python train.py --tie_embeddings=true --parallel_block=true --init="normal" --init_std_qkv=0.0242 --init_std_up=0.0242 --lr=0.0014 --weight_decay=0.14 --grad_clip=1.0 --warmup_steps=316 --decay_shape="linear" --doc_mask=true --steps=3500
MLP neurons of a small language model. Each row is named by its layer, matrix (up: input weights) and neuron, and shows model dimensions 256-319. Each number is 128 + 24 x the weight over its row's rms, rounded and kept within 0 to 255.
A block is one neuron, or neurons of one layer that tend to fire together. After each block is what it responds to, as a language model described it from the Wikipedia text at the highest values.

L6.up9 [134 116 103  78 128 128 154 134 125 124 186  76 100 131 112 122 126 136 121 108 135 113 152 152 117 122 141 106 153 150 137 103  84 117 123 173 164 101 115 135 117 156  97 126 127 144 117 127 138 139 136 147 103  83 130 128 169 147 114  86 158 128 127 124]
L6.up411 [144 118 128  98 124 141 142 149 129  69 124 107 161 116 132 182 118 137 119 116 131 129 129 161 101 103 130 145 153 105 148 157 133 109 169 116 129 137 185  88 113 146 157  79  69 101  89 120 119  92 155 115 127 153  97 141 153 159 131 122  83 149 120 128]
L6.up543 [190 164 111  79 100 187 127 116 140 118 137  80  90 118 120 118  99 151 116 128 163 122 122 112 103 142 119 120 117 125 116 117 153 105 138 150 152 142 121  90 100 162 166  96 172 122 127 131 115  88 140 145 142 119 147 154 134 160  97  76 109 125 133 180]
L6.up644 [154 130 160 144  98 100 130 121 132 111 146 131 176 115 175 149 101 148 123 129 149 132 105 180 128 125  74 109 118 163 143 152 109 132 144 168 148  85  89 121 122 166 174 112 127 142  89 119 157 102 146 133 148 106 141 108 139 106 155 141 145 114 126 135]
L6.up768 [192 111 130  99 110 146 113 142 146 162 143 119 157  86 155 164 119 158 112 112 127  97 137 166 104  64 114 123 160 123 107 148 122  92 182 168 149 129 150 135 146 162 133  86 125  87  89  99 133 137 139 153 128  93 138 159 151 132 112 148 144 115 112 142]
L6.up950 [124  90 139 125 109 113 140 197 150 152 160 148 160 120 146 142  99 117 130 124  96 135 141 138 142 115 155 133 134 162 162 161  98 110 128 148 116 110 152 159 115 136 112 125 112  86 104 114 147 155 133 150 105 147 101 121 174 132 114 103 155 133 146 182]
L6.up1194 [145 141 135 116 101 117 115 117 139  95 138 101 137 105 146 119  87 165  90 136 125 111 132  88 148 135  99  98 147 114 134 140  67 114 158 129 123 133 109 135 130 134 142  98 127 141 119 141 156 122  97 160 132 115 115 179 178 165 100  95 152 106 136 170]
L6.up1522 [159 126 147 114 103 155 148 106 127 133 115  94 134  95 140 113 150 124 117  90 136 105 127 163 115 120 137  80 118 137 170 131 134 125 154 128 139 136 110 149 138 162 123 135 118 133  87 127 120 142 113 133 102 111 136 160 147 134 111 150 185 125 121 177]
Description: Empty cell pipes in election and statistics tables right after row labels like Conservative hold, Turnout, Total votes, plus scattered word endings like -ive and label colons.

L6.up362 [143 128  89 153 152 113 131 128 110  95 122 113 116 121 175 182  94 157 146 137 169  91 131 122 115 140 127 106 162 130 159 167 144 109 116 174 118 135 110 149 128 138 128  86 137 124 117  90  93 134 118 148 138 104  97 113 185 116 133  80 156 120 130 130]
L6.up387 [170 143 126 152 157 130 161 136 123 115 129  90  96 109 135 158 101 150 124 112  94 112  95 131 123 120 124 116 126 148 114 175 147 111 133 119 106 116 116 187 109 162 142 109 150 160 115 176 131 141 109 164 119 148 117 152  99 135 117 115 151 133  65 210]
L6.up490 [160 132 109 114 134 106 159 165 127 112 131 146 121 128 102 114 133 144 144 133 131 109 121 161 152 126 124 105 166  75 148 158 115  93 139 182  94 131 114 187 132 168 137  88 112 118  85 142 112 164 124 118  97 130 143 129 158 129 124  86 113 137 112 128]
L6.up960 [120 118 132 131 152 139 164 146 105 141 130 105 134 146 167 122 158 139 118 137 123 113 108 144 128 112 110  96 103 161 182 190 118  89 132 122 137 151  71 126 128 135 119 118  88 148 183 107  91 106 172 193 161 100 123 107 122 165 190 126 154 104 168 133]
L6.up1032 [117 140 172 133 110 132 117 121 136 126 132 136 147 134 115 155 118 175 114 128 159 111 108 121  90 149 114 128 132 153  93  92 118 128 145 132 125 131 107 130 129 125  98 120 115 137 154 144 122 102 141 176 127 117 113 123 112 157 146 111 101  59 141 164]
L6.up1094 [166 105 115 140 138 151 136 142 132 144 162 101 129  87 154 123 129 131 128 143 159 127  93 116  72  83  97 128 149 163 128 139 120  99 149 126 112 196 143 138 117 137 119  78 120 104 166 108 127 113 151 171 128 127 108 103 150 140 116 124 121  82 124 148]
L6.up1234 [115 139 112 116 149  98 105 146 131  88  98 102 168 118 114 120 112 138 129 141 105  93 127 142 160 125 136 129 140 148 122 161 106 123 134 161 117 165 160 147 131 147 100 108 116 123 166 122 102 114 147 125 144  72 127  86 107 162 101  91 141 139 108 150]
L6.up1314 [162 116 114 129 159 141 162 147 150 111 122 114 161 134 100 157 132 133 132 113 140 132 126 153 102  93 129 143 156 142 147 169 110 111 160 133 117 166 144 140 131  77 121 130 111 115 177  87 111 180 135 110 167 108 114 139 108 128 133 103 109 110 148  83]
Description: Commas in prose, mostly after a noun or phrase ending a clause ("In 1988,", "in Orlando,"), plus thousands-separator commas in numbers like 11,495.

L6.up1 [137 101 137 133 130 103 102  91 148 137 141 150 105 125 152 147 147 177  92 161 182 118 146 176 128 123 101  98 145 184 121 158 100 129 107  83 139 145 107 154 134 161 116 102 136  99 114 108 110 141 137 180 133 124 100 110 164 114 137  76 122  98 117 122]
L6.up126 [122 149 117  84 161 130 144 124 109 137 136 129 147 100 152 137 109 144 131 127 105 136 111 153 155 118 145 107 165  81 179 100 157  98 156 134 150 122 102 158 108 135 131 137 107 187 106  91 136 132 145  95 126 126  88 101 142 117 157 145  78 111 129 107]
L6.up699 [ 85 114  89 106 183 138 120 136 186 135 134 142 127 105 157 154  87 154 141 121 170 141 116  94 153 177 143  66 148 104 127 112 139 123 164 136 116 146 125 126 147 147 130 121 171 106 117 124 152 122 112 158 156 135 101  98 124 157 149 123 135  90 142 134]
L6.up703 [128  98 127 155 156 139 166 163 143  98 147  84 159  88 104 152  71 163 101  85 142 112  89 134 104 101 168 160 186 140 107 112 125 130 107 115 171 169 117 171 111 127 187 128 134 140  81  85 143  61 109 141 145 134 120 133 138 128 154 116 130 106 131 141]
L6.up705 [103 153 111 122 137 122 109 136 113 128 142  87  95  90 143 167 118 148 140 105 106 111 104 128 134 152 133  90 117 104 152 119 140 110 156 131 164 179 142 120 133 147 104 114 126  82  90 173  99 167 192  97 157 131 116 102 132 125 130 107 139  90 155 171]
L6.up971 [ 91 141  97 147 149 115 128 149 113 123 158 118 132 107 162 141 111 132 116 134 107 105 119 147 107 122 158 112 107 141 166 188 160  86 178 124 139 168 124 118 122 137 127  98 158  95 115 154 122 130 164 122 142 142 130 128 150 140 159 129 132 178 165 141]
L6.up1143 [ 99 160 133  65 127  91 159 135 145 111 101  66 151 147 118 107 126 127 120 173 130 120 131 138  95 145 102 114 158 128 129 167  80  98 152 106 121 159 148  82 136 193  86  71 111 102 132  72 128 103 174 151 167 136 109 153 182 132 128 141 104 161 118 151]
L6.up1308 [168 127 104 129 125 190 107 141  84 133 157 119 111  81 121 131 132 161 103 173 141 100  93 196 138 118 196 122 141 144 125 148 108 133 144 132 181 145 102  85 129 139 100 101 104 126 115 146 156 124 131 123 110 118 150 114 148 102 173 113 197 129 139 118]
Description: Opening sub-word piece of a split word, mainly b or mo right after a or his, as in bout, broken, bar, movie, motorcycle, plus scattered mid-name fragments in tables.

L6.up303 [142 116 136 126 127 150 127 157 165 130 147 126 117 112 122 140 148 149 134 122 134 109  94 153 118 137 117 133 114 139 136 124  91  96 148 140 148 151 121 151 117 174 137 131  88 114  77 102 115 118 129 157 144 174 144  96 137 159  93 102 155 117 102 139]
L6.up549 [141 162 139 113 101 146 187 137 136 128 163 117 120  86 116 132 110 156 100 121 103 105 149 154 121 131 108 135 132 130 156 124 124 136 153 170 126 146  73 148 110 136 105 149  98 111 126 174 148 125  70 137 118 153 118 112 159 159 116  97 121 125 108 177]
L6.up651 [124 162 136 139 113  90 132 136 147 105 119 117 144 113 174 106 128 160 133 130 143 128 116 165  95  76  97  78 124 141 164 152 116 117 137 130 124 170  97 138  97 147 145 104 130 113 106 132 124 138 131 129 136 148  93 112 138 122 135 112 109 131 120 137]
L6.up746 [145 121 130 129 102 111 156 125  94 169 158 154 111  84 175 163 102 144  94  86 137 125 153 173  71 103  98 153 124 104 196 137 101 126 136 124 142 113  88 166 149 154 119 112 110  98  94 127 130 109 138 149 145 144 137 121 142 163 154 123 119 123 140 160]
L6.up905 [145 164 100 118  90 138 150 129 109 111 142 136  94 126 161 132 115 139 126 132  91  97 107 155  93 115  94 107  92 103 203 129  68 102 172 112 119 171 129 139 122 137 146 131  79 131  90 146 160 166 171 116 137 142 124 107  91 151 102 114 119 105 132 167]
L6.up943 [128 149 144  98 141  95 129 131 124 109 156 126 110 128 190 144 132 161 121  73 159 112 109 102  99 133  87 112 153 107  89 117 112 106 148 122 139 137 119 150 103 110 136 121 104  90 109 141  89 133 118 133 167 116 124 117 162 161 140 101 161 119 111 167]
L6.up1339 [169 190  87 125 127 139 178 171 100 102 131 103 125 130 123  96 117 140  82 132 130 126 133 149  89 119 114 124 113 151 152 170 105 135 161 125 145 151 136 112 136 117 154 123  58 110 123 117 113 134 104 158 109 118 179 132 122 147 131 108 122  80 125 181]
L6.up1343 [131 136 134 135 134  42 126 138 154 150 142 101  98 125 122 145 102 129 153 110 139 105 110 143  92 129 102 152  76 148 169 138 129 104 145  90 136 145  94 133  95 128 141 136  77 135 139 171 128 118 127 167 120 134 124 147 125 142 130 126 169 152  95 154]
Description: Column separators and cell starts inside the header row of markdown tables, as in | Team | W | L |, | Year | Title |, | Party | Candidate |.

L8.up317 [139 154 131 125 120 145 111 136 156 145 162 160 131 126 147 108 139 171 125 125 134 124 159 138 126 131 119 124 136 105 157 146 108 117 143 125 111 112 128  95  95 150 139 145 102  85 151 109 107 135 175 155 160 144 137 137 135 105 138 135 149  75 117  95]
L8.up797 [ 90  96 136 170 140 126 126 111 115 148 153 111 164 139 109 106  86 158  83 138 126  95 100 134 159 134 115 114 132 140 129 126 159 133 134 125 109 157 161 173  84 153 118 142 101 104 175 141 126 112 119 155  89 139 145 127 135 127 121 126 113 110 117 128]
L8.up945 [111 111 131 143 164 144 128 108  98  81 152 125  82 136 126 112 142 160 107 129 166  99  86 130 108 143 135  94 118  80 120 155 157 132 130 116 121 152 119 150 130 158  93 120 132 108 119 152 105 104 138 176 168 138 148 112 135 148 127 149 136 107 143  98]
L8.up1142 [108 132 185 106 157  37 160 153 125 116 135 103 115 126 153 103 151 113 134 143 161 143 150 136 100  88 142 144 137 108 152 174 149 131 124 130 140 136 117 104  86 166 126 103  95 130 177 143 122 128 129 144 133 116 112  94 116 108 172 120  95  86 122 133]
Description: Digit pieces inside multi-digit numbers, mostly right after a thousands comma in vote, population or attendance tables (2,076, 1,655, 11,495), plus occasional word-internal fragments (mass-ac-res, ho-we-ver).

L8.up327 [137 131 150 107 120 133 123 156 135 127 162 152  91 116 125 143 143 135 112  99 153  95  93 163 103 105  90  89 114 132 131 151 116  84 137 142 108 168 108 145 132 161 153 159 113 124 114 130 110 141  78 108 131 142 155 147 156 151 101 121 117 134 103 132]
L8.up691 [177 184 132 139 118  97 153 158 137 110 140 115 181 136 156 115 111 149 111 140 168  98 122 147 107 134  89 130 139 112 122 103 128 164 153 136 108 163 124  97 119 137 115 131 120  86 134 135 147 132  81 169 102 118 117 132 143 126 122 102 151 130 158 138]
L8.up1073 [116 124  96  84 126 125 112 127 162 151 146 128 134  84 134 128 163 108 124  92 145 129 120 155 149 104  90 155  97 135 153 102 141  74 151 109 121 138 123 190 131 138 113 103  79  84 100 138 178  94  85 137 112 119 139 163 137 172 127 141 122 127 110 110]
L8.up1375 [164 143 132  83 138 105 135 148 132 174 142 128  79 128  89 150 143 132  93 168 139  95 123 167 140 136 143  95 118 140 134 104 139 148 122 138 113 121 129 143 123 128 112 119  97 131 174 170 168 111 126 117 101 201 121 131 152 149 124 141 106 137 107 143]
Description: Tokens inside the header row of wiki tables, right after a pipe or semicolon, such as the % column after Votes, club, Team, L, League, Film.

L8.up221 [163 140 153 103 112 158  85 106 109  96 151 106 123 114 148 103  85 114 146 132 149 112  55 157 141 120 182 122 109 103 109 116 186 125 142 120 145 173 126  99 152 146 103  69 112 119 167 143 188 132 155 118  92 143 116 128 138 149 109 117 115 122 178 119]
L8.up484 [157 135  98 143 158 140 157  96  90 114 143 109 104 105 132 130 118 186 140 189 133 104 107 145  90 129 113 167 165 122 135 144 158 119 127  81 138 114 119 154 116 101  95  77 140 116 106 107 125 121 122 157 124 126 133 106 121 132 120  98 114 125 161 111]
L8.up978 [135 164 116 107 116 113 126 159 109 117 122 115 122 109 137 140 137 130 151 133 130 119 109 173  87 107 131 133  92 126 106 151 125 143 132  92 141 140 102 121 127 115 136  66 100 121 180 131 105 133 156 137 145 177 138 128 145 116  86 153 144 123 180 147]
L8.up1102 [133 148 119 130 138 164 156 147 164 110 131 101 116 119 170 117 121 109 159 125 129  79  89 110 146 125 140 105 125 113 112 158 121 176 157 100 159 122 102 149 125 174 107  87 111  97 147 107 148 148 142 171 107 123 100  86 155 146 108 107 146 167 147 169]
Description: Single capital-letter word-start tokens split off from the rest of a word, mostly M, T, H, B, as in M|edtronic, T|olkien, H|illsboro, M|alta.

L9.up27 [137 122 118 138  97 186 111 110 133 177 171 145  93 140 125 147 128 150 128 129 162 120 145 146 143 119  96 133  91 109 124 123 145 117 134  99 125 155 188  91 103 109 114 139 111 112 147 104 128 111 128 144 153 137 126 110 127 160 104 175 131 152 153 176]
L9.up809 [120 137 150 113 122 130 158 167 137 105 154 133 113 160 131 142 158 105 124 130 160 122 130 145  77 103 135 126 145 121 132  79 137 169 139 127 123 123 169  62 102 151  93 114 142 114  88 123 107  90 134 165 158 166 152 157 151 156 133  83 178 154 127 112]
Description: Plus and minus signs opening numbers in wiki table cells (vote swing, goal difference, e.g. +2.4, −1), plus empty cells and mid-word pieces (re, en).

L9.up478 [170 119 140 114 112 114 150 142 108 115 113 115 134 134 105 115 139 109 109 158 123  91 155 139 153 135 176 107 132 123 130 131 115 129 161 136 114 120 119 161 127 131 100  92 104 108 173 117 118 126 116 109 165 118 112 149 148 126 100 119 139 139 108 152]
L9.up1074 [158 117 150 116 125 142 146 115  92 136 129 125 102 149  94 133  70 167  94 120 157 106 127 140 123  88 165 113 162 151 129  97 122 122 125 146 161 149 110 137 140 155 159 161 113 120 179 123 118 146 115  86 141 136 126 117 110  95 111  91 130 135 134 138]
Description: The final token of a sentence-opening adverbial phrase, just before the main clause: the year in "In June 2015" or the comma in "In contrast," and "After the bombings,".

L9.up577 [112 142 102  93 128 117  86 148 117 107 130 156 119 126 152 171 129 166 132 166 120  97 113 144 140 182 146  90 166 145 145 125 126 120 140 129 132 113 190 124 104 137 102  80 110 118 124 193 163 114 158 118  99 173 148 107 122 176 125 119 151 140 161 138]
L9.up1160 [125 148 157 108 174 136 107 146 156 105 171 145 120 145 162 156 147 159 108 127 151 123 145 148 130 167 178 138 142 112 145 100 116 137 182 121 129 122 125  85 140 146 106 130 124 114 157 155 112 124 118 127 128 177 103 140 126 141 117 106 124 109 138 130]
Description: Lone capital-letter first pieces of split words, mostly names in tables or lists, such as K in Kamal, P in Purasangre, D in Danylo.

L6.up366 [134 141 118 171 118 148 116 139 138 109 138 126 143 111 144 202 104 139  97 108 132 107  90 156  93  99 102 138 164 142 142  90 119 130 108 162 141 137 131 116 111 139 144 132 107 121 132 122 118 105 118 122  92 135  98 150 120 139 149 130 112 143 144 106]
L6.up449 [138 150 123 117 146  85 172 171 115 101 115 154 107 149 125 152  95 167 115 164 136 118 106 169 151 117 138 171  85 199 202 126 124 124 154 148 105 134 158 142 128 137 120 172 104 146 124 152  84 175 118 164 120 128 120 121 170 165 110 145 130 159 108 153]
L6.up600 [111 139 173 138 126 101 143 183 126 118 105 156 127 132 147  98 123 120 131 137 155 118 116 124 147 125 141 150 116 183 118 138 106 147 137 137 118 187 162  67 104 132  98 116  86 135 125 164 115 113 119 106 139 194  86  94 158 140 107 150 143 102 147 144]
L6.up636 [125 122 202 134 166 100 130 121 120 128 103 122 200 152 130 148 120 121 125 149 141 111 141 175 157 139 145 104 172 201 100 113 113 161 151 155 100 117 144 128 118 147 101 112 111 142 143 150 146 147 130 123 123 123 105 110 128 150 127 174 159  67 123 126]
L6.up773 [127 108 138 166 153 112 149 132 126 106  92 157 169 125  96 134 114 143  82 129 113 156 100 114 166 134 102 131 181 168 144 104  87 135 136 136 156 161 156 106 111 108 149 113 129 116 149 154 112  95 127 136 151 112 102 120 119 123 168 159 150 112 150 128]
L6.up841 [110 107 141 164 130  74  95 159 117 126 136 147 129  89 131 131 108 124 117  97  96 121 129 173  85 110  83 158 140 150 144 174 115 128 150 132 101 152 181  80 104 132 109 158 105 118 124 157 113 169  97 150 121 193 109 130 173 162 113 169 129 119 170 140]
L6.up986 [101  83 159 121 135  75 117  98 143 136 147 168 102 125 121 115 144 149 145 176 145 124 113 186 104 142 106 106 149 128 115 133 118 169 109 104 139 151 174 104 112 148 169 167  97 157 156 128 109 137 128 123 139 135 109  74 148 118  85 154 115 125 137 118]
L6.up1398 [120 127 102 152 132  69 105 146  99 135 165 113 116 109 151 189 154 127 132  97 144 124 122 104 128 141 165 143 117 175 143 130 104 103 101 147 114 146 128  99 123 123 139 121 150 137 105 138 154  90 128 116 101 159 106  82 153 154 120 135 125 124 175 142]
Description: Fires on the day number or following comma in "Month D, YYYY" dates (April 11, 1977; September 23, 1912), and on middle pieces of split words (w-or-d, f-und-amental, b-ar-rels).

L9.up259 [148 132 127  74 120 100 149 152 115 117 130 112 131 104  89 160 144 108 102 180 110 127 130 126 136 170 165 105 160 119 158 106 109 128 137 113 113 153 154 117 111 134  92 113  96 125  94 164 153 163 140 132  98 142 106 104 196 152 137  81 164 112 158 114]
L9.up845 [145 142 125 134 125 131 161 106  95 119 122 132  99 126 106 156  64  93 112 143 134 116 127 122 115 123 139 143 163 153 191 107  99 178 153 149 103 151  94 115 120 126 111 114  94 134 111 128 126 120 160 159 126 116 117 122 122 137 138  82 105 117 142 143]
Description: Short word-piece tokens such as r, l, sh or b that come just after a word's first letter or two, often in foreign names, e.g. T-r-out, K-l-íma, sh-allow.

L6.up420 [108 150 144 116 150 112 115 141 114  81 162 103 138 135  91 137 113 181  99 117 143  94  99 133 134 123 119 114 140 113 135 155  97 106 175 108 141 134 121 109  95 171 134  97 120 158 162 111  96 104 131 145 118 105 167  67 195  98 112 106 106 116 152 135]
L6.up550 [166 155 122 153 146 126 137 135 144 163 131 144  71 109 128 147 166 169 132 157 139 109  95 136 125 144 101  92 121 135 124 138 122  78 152 140 125 136 139 126 130 117 110 128  66  96 123 141 105 155 158 159 132 123 170 146  81 133 135 130 169 102 154 132]
L6.up595 [ 84 144  79 107 109 120 136  99 126 135 163  79 109 115  78 120  93 158 141 129 117 110 114 140 150 132 172  97 153 105 140 191 150 143 113 133 114 156 151 126 110 144  81  86 119 108 133 137 100 137 119  96 159 154 187 110 182 140 122 102 138 145 118 148]
L6.up611 [132 108  69 159 159 120 163  64 118 154 110 119 122 106  90 107 132 155 130 187 125 111  93 140 139  86 144 121 129 133 124 133 144  94 158  94 141 115 152 125 105 133  75 117 108  78 144 144 133 146 133 127 154 149 133 137 148 121 147 129 167 164  85 123]
L6.up624 [145 126 132  77 126 176  95 128 132 174 115 122 103 180 149 112 125 141 113 132 126 115 146 109 148 151 125 140 140 127 129 132 119  85  89 133 135 164 108 173 137 121 133 115 117 132 167 143  91 168 116 105 134 134 102 123 138 149 152 116 133  77 165 133]
L6.up928 [108 177 169  93 151  78 105 127 131 153  93 126  85  92 119 137 114 148 147 135 148 123 101 145 121 110 192 103 126 152 154 146 122 130 152 149 151 111 128 149 107 138  51  83 129 152 152 131 145 158 131 129 108 139  80 125 119 137 124 179 154 152 157 116]
L6.up1120 [104 122 127 117 138 124 104  96 146 117 131 100  76  73 127 138 130 159 135 144 173 101 109 156 124 155 170 103 151 136  88 135 172 132  90 134 123 130 153 168 129 143 105 142 117  93 137 154 127 146 106 151 111 171 136 108 169 153 116 127 155 106 115  95]
L6.up1333 [ 93 101 117 120 134 106 155 121 128 141 165  86 113 107 157  84 122 127 103 108 134 105 100 156 120 114 147  93 100 131 149 144 162 122 135  80  89 151 170  95 119 155 101 145 133 126  96  88 156 147 124 143 140 106 126 108 167 126 143 109 134 177 149 158]
Description: Mainly "of" right after "one" (one of the top guards, one of Madonna's); more weakly, word pieces split after an initial "a" (a-gre-ement, a-udi-ence) and small descriptors like large.

L9.up126 [178 104 125 116 154 119 120 131 138 191 159 132 131 104 116 166  93 143 118  96 140 128 124 138 142  91 103  88 173 169 119  58  95 125 146 123 168 102  94 167 134 114 153 119 131 136 111 141 131 107  99  92 159 123 111 131 108 149 113 127 155 132  97 136]
L9.up362 [159 129 148 131 106 104 132 121 134 143 161 152  87 147 135 157 137  96 106 132 160  86 157 157 125 108  97 106  99 128 180 125 157 104 132 146 129 139  91 146 130 156 168 109 107 148 112  99 193 149  96 135 165 164 127 141 158 151  76 142 130 141 115 133]
Description: Word-piece tokens inside column headers and field labels of wiki tables and infoboxes, such as Pts, FG%, Website, Competition, Registration.

L8.up129 [153 143 146 109 160 164 167 149 127 144 134 117 144 133 169 143 102 125 141 158 156  84  76 103 127 132 114 106 158  93 143 183 129 119 133 119 145 100  87 122 128 116 131  98 124 114 101 136 105 117 119 108 117 137  71  99 151 169  73 150 137 157 160 198]
L8.up929 [136  93 126 107 173 118 155 181 101 140 141 132 151  74 160 123 123 119 144 121 131  79 104 169 107 126 111 158 102 121 180 163  89 150 125 131 158 186 137 130 130 131 112 127 101  96 145 121 122 165 124 132 132 130 110 114 100 136 131 141 139 156 148 161]
L8.up1063 [148 131 100 102 133 108 141 134 130 111 124 116 105 123 167 136 151 181 127 131 157 107  97 148  75 161 127 127 159 109 126 101 125 116 120 142 142 180 108 100  93 134 127  85  63 142 139 118  95 104 115 121 137 113  93 130  89 154 137 144 145 137 143 144]
L8.up1251 [161 118 144 120 126 108 148 163 141 105 110  92 127 139 182 112 166  98 121 164 145 130 115 112 115 100 143 107 134 162 176 143  88  84 132 112 141 140  70 102 115 107  85 148 115 143 139 123  99 139 149 182 138 107 120 140 103 114  91 120 135 152 153 146]
Description: Commas inside running prose that join clauses, lists or appositives after a noun or verb, e.g. "the lakes, streams", "phrase, but".

L6.up560 [171 163 140 111 146 110 115 166  79 110 126 100 119 110  82 134 137 127 134 133 169 129  77 111 130 106 128 100 120 105 110 138 128 157 136 158  93 109 118 135 108 133 102 114 121 112 109 162 107 126 129 115 122 152 171 120 153 189 132 119 147 155 194  95]
L6.up758 [ 85 110  88 119 165  90 126 159 134 107 140 118  95  91 155 115 103 134 149 133 139  80 122 122 127 117 118  98 108 102 147 112 113 119 146 127 116 166 143 123 131 145 114 123 107 106 126 171 123 161 123 149 130 124 120  99 156 177 123  96 106 159 127 167]
L6.up913 [132 131 131 163 140 144 146 125  88 170 152 132  93 129 149  95 135 130 125 143  94 137 150 144  96 127 114 141 163  59 152 115 114 120 129 124  83 105 136 132 137 107 121 168 124 113  84 121 118 163 130  79 123 149 149 124 165 154 103 120 134 136 126 171]
L6.up982 [115 165 115 142 120 108 123 156  99 109 135 114  76 132 178 172 110 154 125 157 123 130 137 169  85 127 109  82 157 121 123  85 157 101 143 121 127 120 123 153 105 127 115 115 116 154  86 153 140 125 130 124 107 151 135  89 142 162 114 153  86 156 172 136]
L6.up1105 [ 86 106 118 119 158 102 145 106 133 103 125  74  88 111 126 150 145 128 133 121 152 129 126 144  97 115 130  95 122  70 171 104 154 117 118 165  92 183 118 133 107 150 123  84 135 128 139 120 155 149 138 149 152 158 128 115 177 161 120  97 122 110 169 142]
L6.up1110 [153 140 102 120 148 115 134 112 137 151 135 116  82 121 154 151 111 133 118  90 120 111 101 168 137 153 128 166 131 157 181 119 127 122 120 146 122 172 133 110 110 128 124 128 139 173 119  88 134 141 108  97 141 130 126 109 158 150 132 150 132 149 148 146]
L6.up1224 [117 100 155  85 144  85  81 120 140 139 173  84  97  80 162 127  90 136 115 105 139 149 135 127 144  86 128 117 120 136 116 160 130 111 123  99  99 132 120 151 128 123 110 116 130 136 109 113 164 125 149  78 132 107 112 126 132 170 121 140 146 140 171 119]
L6.up1408 [131 155 104 135 154 148 130 167 123 153 158 101 148 110 178 118 157 102 139 118 126 119  84 162 132  90 145 147 121 106 141 136 104 113 109 150 135 138 114 147 137  94 114 118 121 118 104 131 146 124 132  67 125 145  64  96 169 103 113 145 140 133 137 158]
Description: First piece of a word split into subwords, usually p, P, t, T, tr or te, as in tr(umpet), P(olish), te(lephone).

L9.up457 [129 111 139 130 114 102 182 110 128 107 156  92 138 136 121 105 163 123  95 112 157 131 139 142 115  94 103 140 173 158 154 167 101 114 170 119 158 143 152 133 117 150 114 100 124 121 155 140  97 115 110 129 121 105 102 119 120 150 103 127 152  96 137 101]
L9.up709 [130 152 166 117 118 115 132 110 127 141 164  89 104 116 151 121 106 160 137 168 108  89 100 156  95 109 105 132 174 149  83 119 139 152 153 105 161 114 120 124 115 152 122 130 118 102  89 105 141 101 107  98 123 106 139  99 118 126 103  89 121 174  95 115]
Description: The token " a" after verbs like was, is, became, either as the article (was a village) or as a split word's first piece (a|ppointed, a|way).

L8.up19 [117 125 144 126 123  93 139 137 118  66 128 140 116 108 122 105 125 151 129 157 144 110 174 118 135 120 135 108 112 190  99 146 100 152 132  86 133 127 135 132 127  87 114 139  97 157 126 140 127 144 100 156 102 171 109 117 116 107 114 138 130 115 128 173]
L8.up312 [129 139 131 122 131  77 155 167 119 146 152 192  81 162 138 144 131 126 103 113 170 117 132 169  80 116 122  76 142 182 130 108 117 113 102 139 125 136 131 125 124 156 119 129  86 157 122 135 129 150 114 148 148 175 150 157 123 126 154 158 144 126 113 124]
L8.up720 [148 109 115 133 132  93 111 147 140  95 140 142 113 118 191 164 106 127 150  91 110 142 128 162 143 151 145 144 133 139 104 195  77 135 104  94 115 150 135 125 123 117 148 106 158 126 148 140 145 150 113 120 135 138 122 112 107 147 145 187 145 135 101 115]
L8.up1244 [ 83 121 111 144 164 122 161 126 112 139 140 150 111  94 162 145 162 147  88 124 123 136  91 144 151 137  95 160 120 162 133 108 129 147 113 107 126 133 172  84 113 144 110 137 148 147 133 117 144 115 108 139 106 145  90 105  77 142 104 142 101 100 136 111]
Description: The number right after a month name in dates, such as the day in "June 26" or the year-start "19" in "2 August 1943".